config = dict(
    vocab_size=26442,
    norm_eps=1e-05,
    bias='none',
    tie_embeddings=True,
    init_std_o=0.00559,
    init_std_up=0.0262,
    lr_mult_o=4.0,
    doc_mask=True,
    dataset='wikipedia_en',
)
MLP neurons of a small language model. Each row is named by its layer, matrix (up: input weights) and neuron, and shows model dimensions 16-111. Each number is 128 + 24 x the weight over its row's rms, rounded and kept within 0 to 255.
After each neuron's rows, "fires after" lists the tokens most often just before its 100 highest values on Wikipedia text that the model never trained on.

L2.up935 [233 150 150 133 124 136 132 137  90 107  92 120 159 119 105 124 135  83 160 108 135 124 166 129 101 125 142 109 154 114  99  90 139 143  95 132 148  84 141 140 109  78 105  60 126 134 107 130 133 128 120 149 152 111 112 112 101 166 129 128 126 107 109 131  96 134 115  91 149 130 130 126 160 107  90 128  61 145 109 151 115 142 122 142 155 145 105 116 133 109 137 111 143 119 149 135]
fires after: " ", " \"", " .", " $"

L2.up877 [143  98 144 159  99 133 110 108 102 150 108  71 146 140 146  87 109 110 108 147  93 108 121 114 154 144 111 123 117  99 153 143 108 158 155 177 112 128 129 118 108 128 117 140 151 174 173 126 120 150 123 108 126 155 113 126 118 100 185 151 118  88 140 147 172 120 158 148  85 126 108  97 155 103 141 135 174 119 126 176 118 121 102 117 163 154 120 139 153 131 122 139 167 118 113  79]
fires after: " was", " is", " were", " are", " not"

L3.up922 [134 129 107 132 109 124 110 145 150 114 133 159 125 160 109 154 166 117 125 145 124 138 104  97 100 162 145  84 146 152  94 120 105 151 141  92 163 123 123  99 156 129 117 108 153 110 137 105 151 135 141 165 146 117 120 134 133 160 126  56 114  75 119 112 148 142 118 124 121 199 159 127 107 142 142 109 104 149 161  79 155  87 132 113 103 102 163 165 139 163 124  95 123 152 145 124]
fires after: " a", " to", " in", " of", " with"

L2.up1072 [132 154  97 132 168 111 100 181 127  73 122 118 135 142 152 115 146 139 139 101 125 111 114  89 131 167 126 131 133 118 138 142 184 111 150 141 137 113 117 109 131 158 115  82 175 183 158 128 123 126 130 110 131 143 123 140 142 112 116 115 157 130 180 172 154 123 147 106 132  87 127  81 124  99 138 108 113 143 111 169 162  82 120 161 122 124 103 100 107 172 134 114 114 137 144 161]
fires after: " the", " first"

L2.up517 [112 136 112 115 116 128 101 172  98 118 111 126 120 118 144 109 127  38 116 119 110 123 116 113 101 125 134 147 156 140 129 136 151  74 140 102 130 161 139 151  81 130 147 124  94 146 139 131 135 117 151 131 148 102 102 156 152 115 134 128 108 122 158 112 147 121 161 150 126 117 147  99 132 111 125 156 128 120  78  88 148  98  86 114 130 118 122 142 167 134 150  65 153 141 130 124]
fires after: " |", " in", " the", " by", " for", " during"

L2.up429 [125 150 110 154 131 135 144  87  56 115  69 135 138 136 125  98 124 137  95 142 154 130 132  98 115 186 138  95 139 140 124 154 108 145  95 128 104  82 159 116 120 127 120 103 161 102 108 127 168 122  95 108 122 128 158 138 131 151  98 169 104 145 135 123 109 133 124  85 154 117 161 179 126 159  98  88 120  83 123 123 152 162 119 116  83 138  85 151 136 182 119 103 101 153 161 140]
fires after: " \"", ".", " (", "==", "—"

L7.up774 [120 153 142 120 137 127 101 163 122  87 127 166 135 127 133 160 117 134 113 127 159 126 123 107 133  86  95 116 146 110 195 126 132  72 123 106 131 133  98 139 149 134 148 160 142 159 129 131 138 127 121 157 162 119 142  72 135 136 134 111 140  88  91 143 107 142 145 142 142 123 111 136 162 135 144 151 151 139 105 125 141 135 117 125 135 134 129 140 194 122  85  80 139 110 108 133]
fires after: " |", " the", " is", " was", "."

L2.up633 [171 138 101 139 117 123 102 145 130 163 142 112 142 117 151  93 171 117 128 129 125 126 124 171 134  95 138  91 130 135 102 151 183 150 135 133 140 108 168 115 138 111 160 137 149 152  86 154 151 124  97 124 105  88 122 123 114 112 129 142 176 139 147 118 126 140 120  92  88 138 145 131 102 151 103  99 159 105 140 137 102 102 148 150 131  78 154 106  77 114  93 124 103 105 102  75]
fires after: " and", ","

L3.up452 [132 152 133 119 180 131 133 130 105 114 109 115 139 119 137 117  90 135 130 145  69 137 148 156  87 127 125 156 135 149 133 111 131 122 123 185 113 174 119 117 169 117 118 131 104 133 148 100 119 118 113 136  84 195 104 166 116 121  71  62 140 130 162 124 199 108 128 120 116 126 124  91 139 163 125  91 129 137 142 143 146 126 104 125 116 159 138 121 129 132 122  91 110 131 143 147]
fires after: " the", " ", " first"

L8.up918 [117 112 125 142  81 148 151 166 121  79  88 101 115 111 133  86  99 149 136 133 135 139 118 107 161 151 131 124 112 121 134  86 102  94 146  92 146 146 145 123 140 145 112 183 185 144 141 121 187 127 130 117 127 160 160 148  65 140 164 186  99 126 123 145 153 136 143  85  79 103 108 114 132 141 134  86 123  97 155 145 135 130 117 111 134 117 129 154 107 156 125 139 148 132 124 145]
fires after: " |", " ", " and", ";", " December"

L2.up1173 [141  77  91 112 150 129 145 117 145 173  80 177 150  88 131 110 135 109 152  99 111 154 124 122 142 112 120 112 118 151 155 129  79 133 143 117 164 189 163 140 118 156 168 103 137 150 147 120 117 117 133 156 122 166 122 144 166 121 122 115 104 119 131 128  97 131 125  92 154 168  85 169 166 124 135 166 108 118  84 112 118 174 192 117 166  99 132 110 124 121 152 116 146 148 106 134]
fires after: ",", " in", " New", " United", " U"

L2.up385 [124 129 124 174  80 143 138  76 101 103 150 123  93 157 135  72 136  69 105 142 138 130 117 110 118 140 129  91 123 128 136 142  73 145 137 155 129 100 151 129 104 132 140 116 163 148 125 157 107 138 129 110 122 133 133 179 148 114 123 118 106 113 159 129 120 116 119 107 126 154 138 141 178 122 143 117 124  71 142 144 149 133 184  97 132 107 107 122 144 154 163 116 154 124 121 107]
fires after: " (", " \"", ".", "/"

L2.up352 [138 107 109 133 166 111  87 168 119 130 105  78 126  87 149 158  88 129 126 135 115 151 159 107 112 146  89 116  65  78 102 113 160 148 151 112 135 129 110 107 134 189 134 123 110  85 145  72 140 107  79 131  94 137 194 149 107 138 156 125 158 123 158  96 159 116 149  74 133 107  98 111 150 116 125  98 135 100 110 114 161 114  99  83 133 122 149 142 141  94 109 118 137 146 160 121]
fires after: " ", "0", "1", "3", "5", "7"

L7.up855 [108 179 126  68 126 107 115 136 125 140 126 162 160 126 134 127 162 142  89 134 117 138 110 134 159 133 130 111 131 127 152 166 124 126 141 163 140  70 124 124 135 115 170 107 133 102 141 165  95 174 149 145 113 131 105 157 136 165 124 148 185 123 112 105 168 111 158  96  87 123 123 131 159 169  87 112  82 136 114 125 107 171 134 117  97 189 103 116 142 112 135 100 120 110  95 138]
fires after: " ", ",", " to"

L3.up1269 [104 181 126 105 152 137 143 105  92 143 133 137  74 153  92 130 106 163 154 115 132 102  79 178 120 143 115 109 125 102 154 119 120 116 119 185 168 131 146 131 157 101 133 132 140 148 168 112 109 107 121 108 161 107 126 138 147 147 106 159  99 134 136 108 103 168 106 177  98 134 114 107 170 135 115  99 156 129  89 185 165 120 132 140 119 103 131 150 188 139 129 154 169 118 136 107]
fires after: " was", " is", "Is", " were"

L7.up1126 [165 108 137 137 114 166 103 147 143 131 116  77 129 125 107 117 146 134 152 123 140 138 123 171 116 151 100 143 128 108 195 128 143  90 112 159 108 116 100  96 117 101 139 134 173 115 138 181 162  92 131 135 127 131 108 140 163 134 138  98  91 169 145 145 101 141 137 127 143 107 123 121 140 130 138 122 134 122 103 132 150 168 158 142 115 115 159 138 153 123 114 100 123 164 116 100]
fires after: " ", " (", "19"

L3.up298 [119 162 157 132 177 125 111 147 122 118 139 104 141 124 108  70 134 110 107  87 125 136 112 139 146 120 132 140 119 128 161 147 134  89 108 124  88 183 101 113 171 149 116 185 101 119 117 100 160 118 154 111 143 157 132 148 151 120 114 132 111 140 122 127 160 140  87 142 127 142 132  67  95 158 124 182 155 130  69 114 127 133 102 132 121 125 102 140 152 142 146 178 159 162 131 131]
fires after: " |", " W", " L", " GA"

L8.up344 [135 107 131 123 153 114 110 137 144 140 147 155 115 107 135 110 118 135 163 126 137  61 109 112 135 143 158 163 187 118 121 149 145 108 143 134 147 111 124 119 117 129  95 130 123  83 156 142  88 115 130  78 127 151 146 123 117 127 169 148 128 126 109 128 140 113 117 170 154 124 116 134 140 142 129 135 112 147 150 141 129 138  87 139 126 135 167  98 118 122 104 178 171 154 106 119]
fires after: " ", " |", "|", " and"

L2.up421 [159 141 106 142 177 142 102 193 142 150  90 100 118 128 118 110 107 105 145 141 129 118 114 161  93  89 103 135 127  95 125 128 120 127 102 145 129 103 101 121 138 102 139 177 168 159 141 151 119 183 150 118 119 140 144 104  83  69 112 143 131 105 140  97 137 150 167 125  98  95 119  82 151 162 156 123 125 147  99 140 135 134 168 143 136 145 126 146 112  96 108 157 170 111  99  87]
fires after: " the", " is", " (", ")", " was", ";"

L2.up434 [136 152 104 136 151 122 112 152 135 144 172 139 150 111 166 105 100  81 142 133  86 100 115 109 130 121 162 145 145 128 151  86 125 114 141 165 154 167 147 137 150 171 140 161 154 124 152 107 117 122 164 145  95 111 100 136 111 115 162 129 148 149  91 118 104 135  92  93 122 133 104 118  98 129 156 137  88  84 104 109 100 150 148  60 160 148 149 146 119 106 136 159 115 206 113  98]
fires after: " in", " of", " to", ","

L2.up45 [170 151 167 133 125  81 108 135 106 171  92 105 125 134 154  89 111 130 150 106 101 129 172 125 136 122 160  85 166 137 150 147 137 109 145 166 144 117 110 135 156 101 137 115 156  96 120 165 136 183 125  82 137 114 129 124 132 163 127 145 130 127 103 160 113 122 102 118 122 144 123 116 149 150 109 112 150 122 100 111  76 153 152  91 135 131 133 157  99 157 133 132 147 117 150 143]
fires after: " ", "dale", "}"

L8.up668 [126 118 138 153 133 115  93 152 106 154 113 131 126 142 170 139  91 129 128 119 123 159 111 137 138 122 113 118 116 138 103 108 133  92 135 174 150 146 121  90 144 108 154 107  90 128 149 154 151 143 118 126 153 138 110 116 120 162 143 137 104 119 120 155 134 162  87 133 134 167 155 132 118 119 103 134 142 141 111 163 147 112 169 120 163 148 131 103 125 160 110  94 133 100 193 142]
fires after: ",", " "

L2.up734 [130  77 142 116 139  85 119 129 124 165 158 138 134 154  88 102 107  80 115 121 138 126  95 123 119 129  80  89 120 188 134  90  65  97 154 127 156 153 175 159 172 136 133 157 130 157 146 133 134 175 144 126 112 136 118 112  71 121 114 146 124 101 122 127 103 143 157 170 127 158 109 134 114 142 170 136 143 142  79 104 117 145 142 165 165 100 122 153 135 136 183 127 105 139 123 122]
fires after: ",", " ", " New", " in", "19", " Del"

L3.up1133 [183  76 150 167  58  98 142 105 164 140 122  86 165 134 150 118 118 127 109 134 144 153 138 118 149 100 119 166  92 127 172 115 150 150 127 112 160 123 116 131  94 173 143 147 101 155 131 183 137 155 128 101 156 125 125 116  96  95 156 163 166 119 167 110 128 113 159 100  86 125 116 155 100 140 155 115 128 140 101  89 133 128 148 119 113 108 123 114 153 120 122 172  99 131 118  90]
fires after: ".", ","

L3.up508 [141 110 162 126 134 105 122 137  93  93 123 111 116  79 127 106 109 158 143 145  91  73 127 106 121 166 153 134 147 160 132 130 157 111 121 131 156 154 120 146 136 109 113 156 117  87 139  82 137 123 134 129 130 154 115 133 154  97 150 140 111 139 159 198 124 181 119 137 139 145 121 113 169 149 126 111 158  94  99 154  90 127 109 126 116 106  70 114 141 147 132 152 143 110 121 102]
fires after: " |", "|", " Party", " (", "M"

L7.up505 [125 152 114  95 136  97 106 132 142  95 145 100 138 152 123  88 122 142 140 118 124 117 130 165  92  97 128 163 116 130 144  87  96 112 132 145 128 114 114 150 157 149 157 107  87 122 143 135 167 144 106 109 137 127 111  96 136 173 105 138 141 133  79 105 163  98 116  62 184 104 114 116  81 148 120 119 127 154 112 110 182 111 120 144 127 122 109  84 108 128 120 157 122 164 144 146]
fires after: " ", " (", " (#", ":", "87", " \""

L3.up1183 [159  76 120 140 104 128 143 100 103 114 138 121 139 113 181 102 109 115  62 105  99  94 128 106 133 150 159 127 105 145 112 116 122 142  84 126 110  77 130 123 134 159 145 151 149 142 105 145 110 128 150 116 119 117 123 129 146 115 123 148 153 137 141 149 108 149 144 130  96  95  96 147 137 101 110 161 138 123 106 177  93 152 111 149 149 124 114 128 133 106 160 137 147 136 140 173]
fires after: ".", " his", "6", "′", "'s", " her"

L7.up319 [112 156 133 146 110 126 140 105 103  85 168  96 129 126 143 127 153 104 141 104 142 106 102 119 136 118 112 140  99 113 215  89 105  77 125 154 121  87 151 121 132 105 160 162 130 145 162 158 176 113 160 141 124 154 125 146 140 142 149 140 130 124 123 152 133 126 137 142 149 111 113 137 133 159 121 136 111 142 130  74 118 167 117 121 128 117 118 114 140  89 166 118 127  72 166 113]
fires after: " |", ".", " ", ";"

L7.up536 [145 149 114 157 144 127 119 125 133  76 140 123 144 155 141 117 106 152 124 130 136 156 160 185  99 137 160  89 155 137 160 124 146 120 140 127 154 134 146 143 147 131 163 123 115 104 154 130 140 111 162 138 129 105 141 147 138 133 110 119 149 105 145 149 168 123 142 128 113 104 102 167 100 175 126 111 132 105 123 118 125 118 122 156 112 155  91  82 131 142 142 148 108 126 150 146]
fires after: " the", " a", " an", " in", " The"

L7.up662 [143 134  94 133 147 131 107 109 117 149 139 114 139 145 131 168 123  91 131 142 106 116 105 133 129 109 114 142 133  99 178 132 105 120 114 161 167  99  91 149  93 126 140 180 144 127 121 170 159 115 132 102 163 203 100 109 138 142 126 165 158 115 111 134 135 134  85  99 140 165 119 130 143 150 146 170  85 136 129 130 118 145  97  89 106 119 129  91 143 102 142 121 117 170 117 127]
fires after: " |", "-", "0", ",", ".", "2"

L2.up1142 [157 131 128 120 148 124 106 148 116 127 127 141 105 117  94 123  93 123 114 122 127 170 146 163 135  88 146 163 134 163 137 133 138 107 161 125 129 111 139  86 136 149  85  99 115 138 128 136 129 132  97 131 134 149  95 125 127 162 101 128 106 128  82 139 135 108 119 145 169 133 118 107 106 151 146 144 129 172 121 157 122 127 125 107 148 179 126 120 111 106 165 157 130 132 131 101]
fires after: " |", " ", " —", "0"

L7.up286 [ 98 123 167 106  58 131 129 133 110 120 145 135 148 119 134 116  93 116 156 110 147 168  96  94 103 109  93 125  95 123 154 115  89 156  78 159 119  67 154 146 154 125 156 158 151 100 130  93 102 120 111 129 180 119 127  95 117 143 104  94 111 105 148 176 123 133 171 121 110  81  98 135 158 150 137 113 144 152 147 104 130  89 133 110 120 157 146 115 153 104 122 117 173 109 133 147]
fires after: ".", ",", ".\n\n", " he", "đ"

L2.up594 [170 106 139  71 150 148 177 118 123 109 188 188 139 111 167 134 117 147 119 132 127 132 173 126  98 163  78 106 112 119 110 116 114 134 112 152 117 163 119 122 165 152 146 139 145 161 162  95 118 178 110 117 140 146 116 109 134  90 116 123 118  94 126 119 118 157 128 117 119 122 141 175 109 116  82 114 106 156 118 120 112 121 146 189 148  88 172 142 123 201 155 114 127 125 112 178]
fires after: " the", " a", ",", " in", " African"

L8.up856 [136 115 125 162 163  68 132 137 132 110  95 138  82 110 168 143 141 124 166 133 150 147 129 174 109  98 133  98 135 169 122  83 103  84 188 118 109 108 144 111 106 141 131 142 117 136 107 157 125 129 173 137 135 138 140 121  95 152  98 116  99 136 114  95 148 134 110 111 111  91  69 149 134 135 185  74 144 112  95 145 133 131 140 155 133 160 104 147 111 159 152 209 153 144 105 112]
fires after: " |", ";", "0"

L2.up643 [125 112 133 147  95 128 105 161 132 106  83  81 116 108 125 133 144 138 100 121 108 107 119 134  98 141 116 115 142 147 161 188 120 141 137 108 129 151 130 123 111 122 130 142 114  68 145 113 112 131  90 142 134 100 114 140 145 135 104 118 127 136 145 154 130  98 114 128 147 118 144 132 155 145 127 137 146 190 143  78 132 142 152 109 112 135 139 138 175 120 143 137 136 151 133 137]
fires after: ".", " the", ".\n\n", "In", " was", "From"

L2.up817 [137 103 147 141 111 119 158  80 141 140 118 146 117  82 162  97 174 124  96 129 116 122 127 133 118  96 107 121 157 129 151 102 117 141 146 141 107 125 138  98 125 125 137 112 152 109 100 114 134 126 167 146 104 128 104 113 129  63 168 129 149 121 111 145 130 115 139 126 111 132 122 138 151 145 149 119 162 141  91 136 114 147 125 122 135 127 116 148 128  69 149 140 143 113 102  86]
fires after: ",", ".", " "

L8.up836 [150 129 106 130 113 152 103 128 127 113 127 134  91 117 135  79 117 151 127 113 122 115 125 122 126 124 156 134  82 133 152 129 149  84 147 135 138 130 133 163 111 145 155 148 180 102 149 140 149 133 134 139 119 158 130 114 162 153 156 152 155 134 110 153 137 117 119 138  85 122 128 138 117  78  97 117  94 124 101 160 135 130 163  98 105 138 129  94 133 130  92 124 145 159 105 125]
fires after: " ", " −", "°", ".", " ("

L3.up1161 [129 109  82 147 156 155 115 112 135 139 170 194 119  96 158 166 121 116 110 152 116 119 159 157 153 132 134 152 180 109  95 121  90 155 117 145 137 142 125 128 132 101 215 128 135 140  94 101 116 133 109 152 111 110 119 138  80 176 145 128 121 123 142 114 107 117 109 130 126 132 130 109 106 131 149 161 153 133 112  63 147 154 129 106  80  94 121 148 106 139 115 112 138 130 185  79]
fires after: " in", " out", " of", " to", " owner"

L2.up302 [149 110 123 163 104 120 127 142  92 151 181 110 124 154 113 169 165  92 111 116 155 118 107 175 127 123 164 155 138 112 157 104 128 140 102 150 113  78 132 139 139 104 153  82 103 136 137 108  98 100 122  97 121 122 136 102 137 109 132 122 111 130 100 114  76 115  80 134 113 135 138 149 150 117 158 111 113 115 131 161 137 164 144 149 124 141 117 108  89 115 130 139 147 110 145 141]
fires after: " .", ".", " ", "/."

L2.up129 [130 111 115 153 142 126 145 138  85 196 145 160 101 135 177 120 165 145 112 162 141 145  94 134 130 137 127 100 130 100 122 124 127  79 164 129  98 125 146 163 103 111 132 126 142 163 136 112 108 119 138 132 134 104 155 151 128 128 177 141 102 107 115 154 104 114 151 176 122 116 163 121 112  93 170 128 147 132  97 113 158 129 125 130 126  69 148 112 171 125 153  89 164 145 137  72]
fires after: " was", " were", " be", " are", " been", " is"

L3.up580 [106 166 125  94 146 134  82 110 128 110 109 108 157 137 137 113  49 120 142 127 151 138 114 106 142  89 120 112 153 140 164 139  81  93 159 138 130 107 119 141 140 131 116  89 123 178 165 124 102 146 146 119 128  87  99 159 144 171 105  77 150 144 119 136 186 153  95 101 121 129 125 136 138 128 171 125 112 140  97 137 168 145 153  63  55 175 127 108  88 117 124 129 110 108 106 109]
fires after: " ", " |"

L7.up511 [113 112 142 109  98  87 108 132 131 132 126 111 154 153 133 110 136 170 125 115 130 126 123 143 130 147 118 140 165 149 127 113 140 137 100 144 140 149 100 111 143 131 141  99 146 149 117 119 116 152 149 163 139  91 167 153 139 141 102 156 101  96 104 145 134 149 133  97 141  99 154 149 112 160 153 142 107 151 111 146  96 162 123 127 134 116 148 123 121 155 125 120 110 165 117 145]
fires after: " ", "1", "2", "4", "9"

L2.up34 [113  74 162 136 111 109 132 136 137 148 111 123 130 130 162 104 140 128 128 143 148  90 135 107 175  92 123 179 149 153  98 129 106  98 154 104  87 138 112  95 132 105 137 145 152 143 175 124 116 123 156 115  86  93 151 112 136 121 120 106 127 112 132 120 122 161 125 119  83 125 123 115 166 152 146  97 117 111 145 136 147 149 143  88 111 149 107 163 142 133  97 127 137 130 111 140]
fires after: ",", " and", " (", "),", " is"

L2.up1138 [143  95  99 103 131 136 150 139  88 140 148 148 141 108 153 139  97  94 119 133 159 117 126 120 139 142 142 142 127 125 132 120  95  50 124 119  89 119 123 149 114 103 119 130 172 121 159 112 107 129 142 168 141 169 105  91 116 140 169 153 126 118 128 120 106 110 146 145 143 125 140 152 123 117 106 151 110 107 128 179 188 150 110 139 124 134 168 124 181 142 132 111 176 130 150 104]
fires after: " was", " is", ")", " were", " are"

L2.up716 [149 152 148  98 187 136 108 131 115 110  94 134  97 123 154 121 140 138 132 157 140 120 115 171 131 127 109  72 120  86  97 175 137 118 138 201  95 149 112 129 136 128 110 153 190 140 123 124 114 133 180 114 141 102 122 115 128  69 133 142  91 129 127 118 107 148 149 116 144 142 139  51 110 130 143 108 129 140 152 137 139 132 125 160 144 152 124  98 136  74 147 145 137 132 135  94]
fires after: " the", " first", "'s", " was", ","

L2.up95 [149 107 134 145 113 161 130 106  94 118 139 103 123 107 114 123 171 203 105 143 175  93 114 163 153 168 125 114 144 114 123 141 147 124 117 120 138 150 114  94 140 120  87 145 160 151 114 138 132 166 118 135 154 145 184 109 134  76 166 137 121 144 149 155  79 106 139 134 117  77 164 138 162  90 131 156 123 147  82 148 124 119 132 132 130 143 132 100 135 198 105  99 136 143  85  84]
fires after: " was", " is", " not", " been", " be"

L3.up73 [137 149  90 131 183  86 153 133 155 166 171 108 122 107 141 124 128 113 117 148 125 137  90 104 122  89 105 136 102 134 143 106 105 105 140 157 136 115 119 143 148 151 121 127 123 124  93  84 150 135 134 119 125 155 151 105 160 133 142  81 146 156 124 158 105 126 141 106 115 164 100 130 156 141  87 156 185 131  86 109  94 113 136 103 171 102 135 130 141 168 154 119 129 149 167 102]
fires after: " ", ",", " of", " to"

L2.up209 [137 133 130 113  83  68 130 195 117 122  89  77 138 165 153 123 131 112 132  89 100 105 144  82 141 136 155  80 151 154 105 136 111 139 105 108 109 103 182 112 157 174 106  99 117  97 154 109 130 133 153 146 163 110 170 155 129 129 125 120 116 144  99 146 154  96  80 137 139  93 171  86  96 170  98 129  97 163 163 143 138 132  91 147 120 122 159 143 142 163 135 161 144 149 137 103]
fires after: " the", " in", " took", " to", " for", " a"

L2.up884 [141 126 133 152 135 148 110 174 105 142 141 130 136 107 153 107 123  99 117 129 149 106 140 124 151 102 112 104 144 138 124 105 127 153 161 159 127 152 144 122 112 121 125 132  94 132 144 156 133 115 134 166 101 110 148 115 125 115 125 118 125  88 100 139 125 124 115 114 128 154 128 133 154 103 108  92 133 140  90  83 152 106 138 128 157 141 148 124 133 131 137 144 137  98 144 102]
fires after: " to"

L3.up1219 [162 115 156 160 109 103 154 108 191  79 168 154 206 127 133 122 125 140 150 134 121 111 157 160 146 184 124 156 133  96  88 155 134 112 125 119 163 150  62 138 113 118 156 120 116  92 155 119 128 169 108 125 118 144 125 123  99 154 139 133 154 151 123 124 156 131 104 110 115 100 115 143 125 151 138 132 127 148 114  87 122 125 121 143 146 126 141  90  93 152 155 112  78 144 109  75]
fires after: " ", "1", "2", "3", "4"

L2.up652 [127 129 137 127 106  93  68 148 126 161 143 163 173 129 132 137 139 138 136 125 132 120 135 115 123 112 134 154 129 135  95 102 127 150 105 121 128 162 143 130 134 132 179 112 124 134 102 100 165  92 122 113  98 104  99 144 103 159 123 117 155 117 158 145 126 199 142 124  81 147 129 120 107 123 136 171 120 134 124 138  83 152 118 143 179 117 124 113 112 146 167 109 124 135 154 120]
fires after: " such", " same", " this", " that", ","

L2.up722 [143 160 133 100 152 115  96 108 113 148 109 144 131  99 152 125 172 156 171 134 138 116 143 125 107 147 142 123 116  88 101 192 155  93 120 162 114 105 134 133 120 131 142 135 162 111 132 131  98 158 127 115 100 124 143 130 109 141 121 139  86  83 117 121 140 117 146 127 149  67 135  94 134 117 106 120 106 111 118  79 148 153 149 159 143 160 141 126 170 137 119 128 146 147 113 101]
fires after: " is", " was", " a", " became", " the", " are"

L2.up1226 [162 149 151 167 120 125 109 146 104 172 103 121  95 139 155  86 121  92 126 113 101 141 132 128 177 124 181 128 169 129 169 108 113 143 120 111  70 101 104  76 114 131 106  98 125 110 127 147 130 140 155 132 115 155 105 150 137 116 141 161 132 137 149 142  71 164 103 140 140 185  96 106 141 102 147 186 120 120 128 119 142 152 151 152 105 161 142  96 133 139 120 124 127 119 129 119]
fires after: " .", ".", "/."

L3.up916 [147 122 178 109 114 109  59 123  92 114  99 129 105 147 141 138 120 106 133 128 142 118 120 162 118 121 158 151 114 124 137 163 112 132 157 117 113 108 113 130 169 136 120 114 134 127 155 103 152 156 157 149 101 133 114 120 153 146 116 125 151 134 149 144 107 190  94  89 118 107 105  93 181  86 126 137 121 119 112 144 113 161 123 123 114 158 109 125  90 123 147 163 128 113 134 137]
fires after: " ", " a", " ×", "'"

L7.up629 [ 98 136 135  76  95  98 120 121  92 107 101 156 116 100 147 104 125 158 187 137  57 107 128 112 112 134 105 137 140 163 151 127  97 127 151 106 143 143 102 137  93 115 155 177 143 115 145 118 175  89 107 132 156 183 121 148 120 122 133  85 123 155 162 161 115 103 123 106 163 102 159 159 116 163  81  99 150 160 120 108 129 107 105 125 155 128 100 117 103 124  86  98  90 122 129 133]
fires after: " ", "–", " to", "6", "10", "\n"

L2.up154 [123 120  92 106 158 133  90 126 122 120 137 138 143 157 157 106 175 119 156 133 168 114 131 153 108 146 134 120 140 131 131 125  87 134  96  96 123 132  93 149 161 179 142 109 136 175 180 147  76 171 101 138  85 110 111 105  83 132 128  90 119 116 123 114 118 186 120 100  93 119 115 128 127 162 159 149 117  92 151 114 132 116 148  99 101 132 182 152 179 172  92 119 100 151 156  89]
fires after: " (", ",", " |", "–", ")"

L2.up225 [ 85 131 116 176 111 139 118 157 136 127 132 125 129 120 124 132 157 150 101 100 102 112 102 145 149 113 101 156 157 157  83 140 120 167 144 150  99 106 117 132 109 109 152 144  96 158 149 106 149  96 147  79 121 121 125 132 122  87  75 137 167 190 173  97 158 168 178  87 101 120 119 132 159 109 102 134 149 161 134  96 126 127 130 136 126 143 131  92 156 158 141 168  83 127 100 145]
fires after: " and", " but", " the"

L3.up353 [114 118  82  83 170 106 139 123 130  62 100 114 150 139 122  91 103 111  91 106 152 127 112 167 100 146 156 101 117 157  88 202 135 106 142 113 122 117 117 140 117 112 166 142 182 116 122 121 159 139 142 101 147 154 132 117 171 106 122 116  94 126 115 106 139  94  93 126 134 158 130  87 130  99 104 147 120 121 131 106  92 138 136 136 123 132 113  94 112 137 156 142 185 106 145 130]
fires after: " |", " L", " Goals", "Appearances", " GA"

L3.up752 [174 135 112 105 130  99 159 127 143 147 155 140 108 135 133  86  94 144 140 174 130 147 101 127 128 109 120 139 117 140  93 167  92 102 115 131 123  97 121 156 166 125 101 110  79 153 141  81 106 135  72 152 100 125 126 139  60 123  83 190 114 135 114 147  96 122 124 111 138 153 106 115 110 100 152 144 138 147 136 124 133 132 115 131 175 158 118 182 150 154 129 167 135 165 141 102]
fires after: ",", "97", " New"